MLP neurons of a small language model. Each row is named by its layer, matrix (up: input weights) and neuron, and shows model dimensions 32-127. Each number is 500 + 40 x the weight over its row's rms, rounded and kept within 0 to 999. Numbers have three digits each.
Before each neuron's rows, "fires on" lists the tokens most often at its 100 highest values on Wikipedia text that the model never trained on.

fires on: "0", "9", "gl", "l", "th", "c"
L5.up668:465472536510473506537419495457496441480534430557493512509558501434517457524549510539557501492539461506537484477518559595491497514550476466485423539563423555515521524473534523454533532504565462495472473480564474449506519548454526521522501518545549427485492495476481417459569559487495568514

fires on: "-", "un", " (", "et", "1"
L5.up351:534549471548506533527483532501514520484424526506453455526557526516452579484528481502472510521483479444524527491413401488466422478451543517395502472350468504549519534507481450515445475499514451514473511478497514450515477492402518493491482466539482504530517472533492515552423532511535501454

fires on: ".", " |", "1", "3", "4", " −"
L5.up661:521520526520531516465509532459517526545529508444488498474517504459486488484524428425448534474492509431457462561501489482561489429449546523515473493468537514516531519467512589527510552495503453571418467501499515548430474488453547472437462473506418550586489541501479561423520483449487544464

fires on: "ol", "ul", "9", "al", "l", " L"
L5.up554:501525495428449456431500539505470462507526536512481487486534455472447493505459487503543535475503476472556464610446521528500456477533558498515520534521488501498508514499494474487435529513519497434454499657537448453487583548487584510441474414534503430576597510510506514513558543404490480539

fires on: " T", "T", "-t", "t", " Sh", " fl"
L5.up203:498573500474485443496559516573506423443468480571542431528476455527450544460555477515518472503480484437520506524571464454495536470451561480509523444502586514492598537545494537498553469500513544462479529474483457479512524497559519503522575543503487588490475418511493421443478480444440439529

fires on: " f", " st", " P", "S", " G", " p"
L5.up92:502498495468453516516510365504444492505494529429501505498451566506488472578442509442541536521500532464493426478508506497511550498445567497487560520477466462479549563513545480490568529469477514464491457444534495526443599492511543544524541509444474549500524521487447462534520553464545580529

fires on: " the", " In", "r", "1", "rough"
L5.up617:499490466499519529484609499489514526502539577452385466493526468472544522540482492482490480544423490510548552491468498461484523538468519448529462396491531559491549523537504467464509577482584432476500514505458533482523492492535493450550493509526519462421458484520529506530510439582566453460

fires on: ".", ":"
L5.up471:463481505454497536549428567486533473524459523487523453464489454464494526470462479431501458530495485534522558521513481454462503525464585508518457521447498511468504532535513527501452539547436478527532491495537543474574450509490497482500556524540519550465523512570548490565460498524501525508

fires on: "9", "8", "-", " re"
L5.up231:573518471474389487436546516460514451501496524542499501473510465479487431522570568497480453491503504499465440508494486526527429579555543525507445441524526556539483480534468516498529544486547595479455474495466466467448534495494519459493421451495414555533516498550432567462492512488431490467

fires on: "y", ")\n\n", ")", "°N", "\n\n", " =\n\n"
L5.up594:544484460517510419493558544502399549514519549473514554473452596537461473498437492522567482498450487507492525463536512525534442517421536532490448459517470498578485548500527511455479498501546400586555479540440466536496539503535486514448515471485541454472549465497502475542539544529452551490

fires on: " in", " took", " of", " sp"
L5.up328:526466431459448525538465522502508420524485528526465444467554458522535564559495482496516632475539484503559485499526433502587520541475416481472538482525469508440537503536537512471503464529446472506448537456563489523438459494510457432490539544493497450515480571482462474446502481452530556597

fires on: " ", "2", " C", "r", "3"
L5.up523:502452569475431525484551421526497469484574561602479528528445569489390512505427559464501523448473442543528461516544480513483537553515590441499560485516482534501442542507435538476514499518467505487547468494460470511460513500561470554508461510496466494554528456519559502536521478517467531444

fires on: "-", " |\n\n", ".\n\n", "–"
L5.up430:519500556488457526512539511528566479503489460574489515561530559434566492419514483534511446521565549491546552512461477522502441552477492466527501540532538500442493493554500461449451520504485476446545557431527473515479543561497472450456447497479474458487452416454491478541543466536491435508

fires on: " ", " the"
L5.up710:544510482387516459510486533483562558560465551420473546485576544506457485526463501509432468560485529483476470562500528560537488595527522478528483432519481530467501448608542502529552518465559501451485454501425505406548528526460517521537509488503522520501536509543465461541536500507497547497

fires on: "op", " \"", " well", "ap", "ob"
L5.up579:474512521533541459565479486414508488546500528461478549558528417496500479506437510503426456463485495465515445432437504507463486550464495496465513530548548518554507472469502571457485577497449502519493513552545489542538401497523516490482488521505511496495496517536452535404472473483492545509

fires on: ".\n\n", "\n\n", "m", "isc"
L5.up322:476494516476506497555497489534470407522453507521512537575507547461457525528497492518538513557501502581501592488515367481467442518500473494503501552438542512436499489576527433494451470506515397474553482456500471577502473524484532558501449539461487514565546521502494463508539500503503528449

fires on: " which", "4", " \"", "1", " It", " c"
L5.up623:540501599596556529518510517487440432496580461536404568490491508481478544492541451409529510492539528491487484448482448580524491481512495482481508481510557514536488426532450580518499496538504422516445469520522438528477451595520502521526524500555495534535507519519465472447524429465521505457

fires on: "ov", "g", "ag", " |", "w"
L5.up8:592443500462419538503452462532505521467517502550475535521540473531437470530500524446547499473487524541569575486504517470547465471481549467476520532499560461445486534507498453499511538466545494446542570509449362576539427477459555470485490485560473547509451470487475396494411502477489508431

fires on: ".", " ", "8", "3", "9", "\n"
L5.up632:500554561475430555474533543468457445488452551475473527581468517586428469561523516461488473437517524415460513519510451491503519563543503542482537504532443548495482487460490536479486536418529507489438456557465522469489366478517513512513495526496470552479498486517475577507499481545499437517

fires on: " in", " M", " Re", "m"
L5.up310:576548498515474528532536540510615496526493472530457542535553481515492507529524546499429497530506451469480503472447539511538465524491480526476438474423528475468556582504514496501443474544444441456452507523455458456405507523450517537484522491497476428511464526515530420518524488582523547458

fires on: ",", "′", ":", " |", "2"
L5.up651:568472458468469464540535522460596493478500489494409503438484528469488475564449525477488596467474450496545401418506455492538469407542545458512456553498555521471506518482484497511478509483481520479473555465506520493492508527445495480487536503498490451564541506410499550467544532455455485455

fires on: " who", " which", ";", " (", " he", " that"
L5.up636:483503474456466583436536486471563532497445441447519516523568513481459506561468541554515515520495493513495437548513502467624477555485468520504523493558510545434426489543498520485526479462403455512401450458566463496488509470531475437480427522457549448508542507490503511510485485467488464510

fires on: " p", " n", " and", " Al"
L5.up604:513481485498510514488496527481505466510520560533466517460526539580465503552520505439495545487531433465497494518457493543531425550527418529481451459504557566463526395517455527428437497524546411535569501480471503504480435495522543539492509486486515453492501447520490490582516543511448561494

fires on: " in", " of", " t", "d", " con"
L5.up424:441512514527566451498471587518580475515488506455428481484493509535485475494435458482491501523514535534449500499590420487524458564468527475460504477496518545445455519498469519520571545491495490563487510485475458466455443479493529447395526542487489560532457535492455497416538411429460495514

fires on: ".", "s", "m", "M", "T"
L5.up34:539475469465451473577556529457466492525541535583449544502527520489487514470461529423490532487519526426443500471525448484472523480527523458446468544489495559500462486463531472616527446455498496519488478524449431551528493517521431577466516497499529523488531471581536476519512485479509532538

fires on: " in", " head", "a"
L5.up456:471529567463426500496549531539510480462574540456443463590468556424526537550483570491425486537480494476535529445438587463449448580463471455489512457464540518484506524581481461581449480521498462510514498455538550525425486483492563521478573534543483414491490486513493508488517482539508492524

fires on: " P", " V", " st", "'", "ill", " v"
L5.up376:467533479517442575501474518493515541507530554470457505400504584509536500563493450471492527542440494440480514546507477513486510472531482474503413421464517504560539560539436503515551549570468418389620506528511460538445503457485469440507579538598462476539533472565512514524465503482485446562

fires on: " ", "le", "ul", " |", "."
L5.up601:447446537504442464467571542540481476469459535503524504535495453504495531483516492451511469497506452521458497567499431533554422484494564486547504546533491512456483497459588482510533533539509485440450540524438531545528558466501484541536494485491568561509491528426491517536472541509441475514

fires on: " ", " of", "ted", "ed", " to", " inv"
L5.up151:484478482466526553511501523431477435456460520507523486416506586478516470537604477489520503498522446464603529486575490470499515525520498511537491539566469520496419539441460513519509493495538507526475511495512516488469451493519507532493522486542506480463476530516547518522499546439461513512

fires on: " or", " and", "ly"
L5.up585:487507476535482500457503418524499447510478618493499493495487467453542500546539458557507515561522446512551536526464543576488471504548462472478465502409606515469432504562546518464488495528523485517471498503498455471537498435459541492586504534478459451512471518469466484491470518555400442471

fires on: " |", "-", ",", ";", " –"
L5.up135:502496522510568450489456532505481483569410536406570472548519487539458500472461508458511514488513494486540436481487507458517499458578449442592401497467482471437518468493447543508531508509472454492527449502509477477468453539500495484478560476513508495507494470483510462535510546523468453432

fires on: ",", " K", "."
L5.up369:458428470451465539481520493422498443544423450454527486482532431466588511495487484558471470471469475477509443549541471528526460453478512460545463455526580515499542556565512583463461550507471472481530486530455470516521501482514457487499510476533514494521471571463526483531541491505478519547

fires on: "u", "o", "ia", " Do", "en"
L5.up35:448541538458582482531553509472532496500452498531464546493520540527476500529497550481415426470549516478516486480565521493469460459551512486456483485462447497481544513544430468564535483531506522446491494488475546520485555498509513477466557519505601451507464448466502544427578545548468515513

fires on: " a", ",", " in", "0", " |", " s"
L5.up242:446535497480446428474429465547541464445459585529518442455495492471459520516520538459454469504493573480572487519500562486534475431539526436502503483480427471423521534527508551459495476516504529408512488470561521511423486493478500514550592537485495467471449525473488533461490528547552523473

fires on: " ", ".", "ass"
L5.up499:487519432500422493475506512491538451559519505490557457542577496505499482513484501501425529464483425470468520549518477531478543517532484447532473519527515561508387444473432564474524479482527425469553578490517521487521496569454510495493518476481460514431524463477487511559509582526516426501

fires on: " S", " K", "an", " W", ","
L5.up192:459500452470402516523518480565466503420439507504487529515474609441522488501522489464448502511500558518572432462521452552446539425424532459561451436496555464489553484560512479580542520521517503474499481553465514567442523472456521513558486503520468489523513543575513510456454547528542515506

fires on: " of", "ated", " in", "ized", " from", " to"
L5.up434:494603501425545475502456515544531515517561533473515461440597469560499496483475440510486491527482508570539468522498597448503502492491504512562491529522422480518457482483581476512500498431485459520537421526464539482477537547534510443525477487560529557495478515462539533497483503532550551510

fires on: "==", ".\n\n", " more", " a"
L5.up49:461440541562508499426477549536523491556522507572469518455544449531491500519500432530505469573522569545472550527577501529510441547480495514460454492592628503438425442536530520533547498490515487506470466498502528522497502553504507505506573470427479467509482426518499425402505479511507551507

fires on: " which", " that", "\n\n", " who", "M", "S"
L5.up465:485482582538550513516457529492451537523478413605489471505503488535485483556488475526499498501454504392491528441519539439502540492436524493537522487518535485481491498536531548507526504459511470497478452502495493543476451495558575465447508544533527490513493435490504519529549554491520580502

fires on: " ", " a", " s", " Se", " ("
L5.up254:486501479469462507491413512530538482421536469512465515497569514455455471426448527481453544518474557521505517499425459524484498564425542480441484492556537484456506521582542546523549482530514482487461502445441484460544549498490568472458466502493517414495504494532452470610494517506457495492

fires on: " |", " for", ":", "==="
L5.up480:400487500529471447543420517493516491496438462515559520510530476479507549523466434521551584554484493482466542507514462479484507512516521486528518581453512505448465474552502453460555479560448452539502451558531528512506485506501545454443543530536444575436513478488460559473475504510520499427

fires on: " and", ",", " that"
L5.up354:454455497442545529505431499483537537424483490504542480551492499464563504558466476551490492481529585483429425457455483484515522457455519495551527477487529520498446493527468570495540453463483545485532487446527477438502541472473480553551516451576497502528521456419561554551446604498457516515

fires on: " L", " l", ":", "s"
L5.up719:479478538507511480475544427465524501461507518455483434520485456478471557471447452548532473511532509488576499495492510518550507478430557435523472492454443550514500489485474518537535407546442443509477482532510517422444528524530502526508492517494509460482471420443539501498463532484565531514

fires on: ","
L5.up159:485481540484470508471511504513486483509488427437498525489509573565444503537456508464492437513544577550518455524430558482506479507493521479505464486463533542454449492502499517525509477483456478522521465499471420546515489490465555482472547444541550513501530428433440464546491499553505482461

fires on: " it", " they", " It", " he"
L5.up109:521493501486469546457556515446515491495464496573447563518427498548489468493477483494442449496495498438527525484459486560509539462423518535442598500456472464451494520521487469483483488503402528463506448519519410457436465519519425508467576515523486526501466515473510458440517514517508479550

fires on: " that", ".\n\n", "\n\n", " said", ")\n\n"
L5.up700:448525429508513489457515516482469469554476461621438530507506509522468459409506451542472483516453522495480475566490476544537462537447520516529483466513597500521533446519562498510537453535473512460541530474467507540487507542483550557505493494436559494457534465542455507470582533522509569520

fires on: " f", "b", " F", "f", " b", "B"
L5.up342:455521500470508554464498519471453531535541589524492488441507458489523451413428502499540557447519500538481522477511490532533483517506403508476490545489419560514503570538543570478545521497525495576469484499475467473510600459483529560525505458497513521480486456443514461481427518550476482499

fires on: " ", "1", ":", " on", "2", " –"
L5.up641:479540466462453454524572453528517478462530537544548509485537476490486439506485488413528523385508492473441453541500473492540487555524459509521557488570384526459442549485530467485533523547501441542493443525450544488473502499508473487496515573551503555431495564505479444521528440484490545452

fires on: ":", ".", " →", " in"
L5.up320:512506567499474507473422532521485430601594508444467581468441465543515433503465521448451445492505545539482583501525580457487492546532440424504525491501525531484516463467492489513521477474510469475412471546538555473511521536502478558485464492497476450393507452493486520527460453539568482487

fires on: ".", " |", " a", " the", "ur"
L5.up371:541538518572517534508556446537538462455492603468482485546463511528522417557489448469487468546543534531530513497528427448483525503510569486511432510450528515525476444528407495453478473430506450526491513542500516481474557519446568489460497514498464525445455469533433552496539509458499448523

fires on: ",", ")", " Center"
L5.up124:515516577538511503538512430556500552495464527459418583498522511503490487489491476469536516458450549445557554515458449503483498566522395474590426472536553470529515494493481519499496489468534507490454505541517422485473566508428490485516442512523502464466508494408574553541554477464543467511

fires on: " (", " as", " on", "0", " in"
L5.up102:409474528461522488511483480505541474523532405525552497490495455481473534423473480415525402538511502467530511454515443514483507554448479498484542462540525482491442453483418549585450477558525520495468532507526503516519482503518532531467487576480552472578487470497467428526491608448488516477

fires on: ",", " of", " in"
L5.up475:519481539585536527515493455479513556550602551516470599450481466476482535474438455411491478505500443441529588534507449546515476478499456470541530472451493499512509434492481547500500520495523584487386509504525520562518550575451497549508490469475461510510536478441556593489513474469515516479

fires on: ".", " as", ",", "/", " to", "th"
L5.up127:479535516441473593501541559497483454588497512512512484456462512493508523487489562562478531440474510423522510521496439449467602564507557525563490526557545555471502514468575495502445481516473479475459443471487520542539479572445517471532502531476408472556463464486521475526478438438460619504

fires on: " at", " At", " from", " attended"
L5.up21:530505488439538512547538504546460502522476490486463471488413494524459557551446449477494422554460514603503530577480535508538472518435491532538409500521460488514517510524458504452503485518503561504531458498603512518489474540502533460418493569461492419523498524456473437480477534412495517547

fires on: " |", "g", "bi", "m", "st", "0"
L5.up761:477465549455515541520513502468499437542534491487517544519457542550499551549506511499517490590522529533476493488519626478578431453425551459418458509523525463424505516491434466472511440526525459541494491477510530466482522464523508473521545495574498487472541437522487443497505480441447512512

fires on: " |", " the", " a", " his", " "
L5.up48:505481448499396516440526549508494523539460516483429458529537466446544454556542523477446512508523529515483506434507503521461501597543534481522476534554526491451535517482552518462552559485489478563494528446464455430508508450433522642460453524450457499529482476520464413483522501523436500510

fires on: " a", "ar", " F", " Moh", "ah", "f"
L5.up674:500558472502491503621394501458495457500484523469491482446534554462480503472427561553528513523395534505488441458424500534563521500503516495549543540510459502479511429505515466525486488511500469551525466502472464523505512481541462535544497545469509573503503501491423542478503540526466437563

fires on: " de", "c", "ac", " D", "C"
L5.up140:510468473510438510486497527574470495525480456560435556519437478483501460504484579563552443440494489494549507479427514488489471471508467459457540522444419528487501469546509456428547477496457512470498506504492514514552517577498512541577531533526569437504494493523474512503543496451489543562

fires on: " the", " The", " M", "."
L5.up495:494480459497492483523512522519471462421401586559538506473511520577547518474516469521545502574520526461524478471488500529497552475515539491477496494497484438453520572494456527489426459464450450493483449477464489525512526528539506442481421548521456469574577495542504555509532538476534528536

fires on: "u", " San", " de", "i", "ua", "o"
L5.up635:448510523469471515533503498547511509469497550486502579479476536475533402472462508512550407456487454471571507464516479548510537515557556477469497503471493419496494464537500440545543535569495561442437431447451504492468467498503510552568453486456531489516495396542436531497497495465431495517

fires on: "-", " be", " a"
L5.up287:518463481557510440518435436519549416511469478505496481467507525527542572462409536478482466591477463489526448496530512525444484473502544520509513445495442520436397537447471523487534510394446435439561475537511492455478555481430473491484474423596553501487599484508501526488507512503509510482

fires on: ".", " had", " has", "r", "9"
L5.up259:490466592450512484510556565539487510489521525435485522504524529455478491598520460482423461512503530496553492499547461514521505451557513469426462475504477399548542603487558507499501494542526492582486448489513480488541429472495499519497519519468569601593502533554570451509504475457519539455

fires on: "ical", "ing", "ial", "ic", "ular", " of"
L5.up441:490524468521463502496441506561430436503498476470492574422541533526486559525540485514518507445503503451482509560433558498492431554486488502568526530594482531513453594501561510486516487515504459405530461517472489535486533512580418389485557579485452466431504523541512580503476548536524477497

fires on: " P", "I", " Cap"
L5.up426:449478425476414475452473491473469453451535526530507557538565516548492457556521474455499527479559516485406502474482551512458484549469522462554502467580505564443564485553554549548460504500509514497545408514539467526452492537503532585430466557436483508508496501568489493501513557489557467482

fires on: "9", " L", "2", "a"
L5.up255:466492535466496579436531448516488466474531484462447513473520506509471484439508487455509483543447580532524472514474453529526485479475553457537466429547552475514486514498507502466535429517489537562490413544467484411530550394520526465554496533518475437558523458522462465500519484522494481528

fires on: " ", " T", " first", " Team"
L5.up54:568509496525423458461483484479511478503537503550497498436604499564518477494441488449530471516511413534517467537541458464474425528556501527561531475501434519505495497516491479491548506402471465532500486513438482565508415454390492549475453490414515474536476477491590517517524523492529543541

fires on: " |", "S", "R", ")", "0", "O"
L5.up200:467493499518460535506529431519538410522500494464548534560569524486518504467430497413458519466501563494495529531465436482509530522523445531513564513427496547539545414559397502447480521410466581502471466458444520543472527527505450471497589483484492492506535530459502480532513469498492536510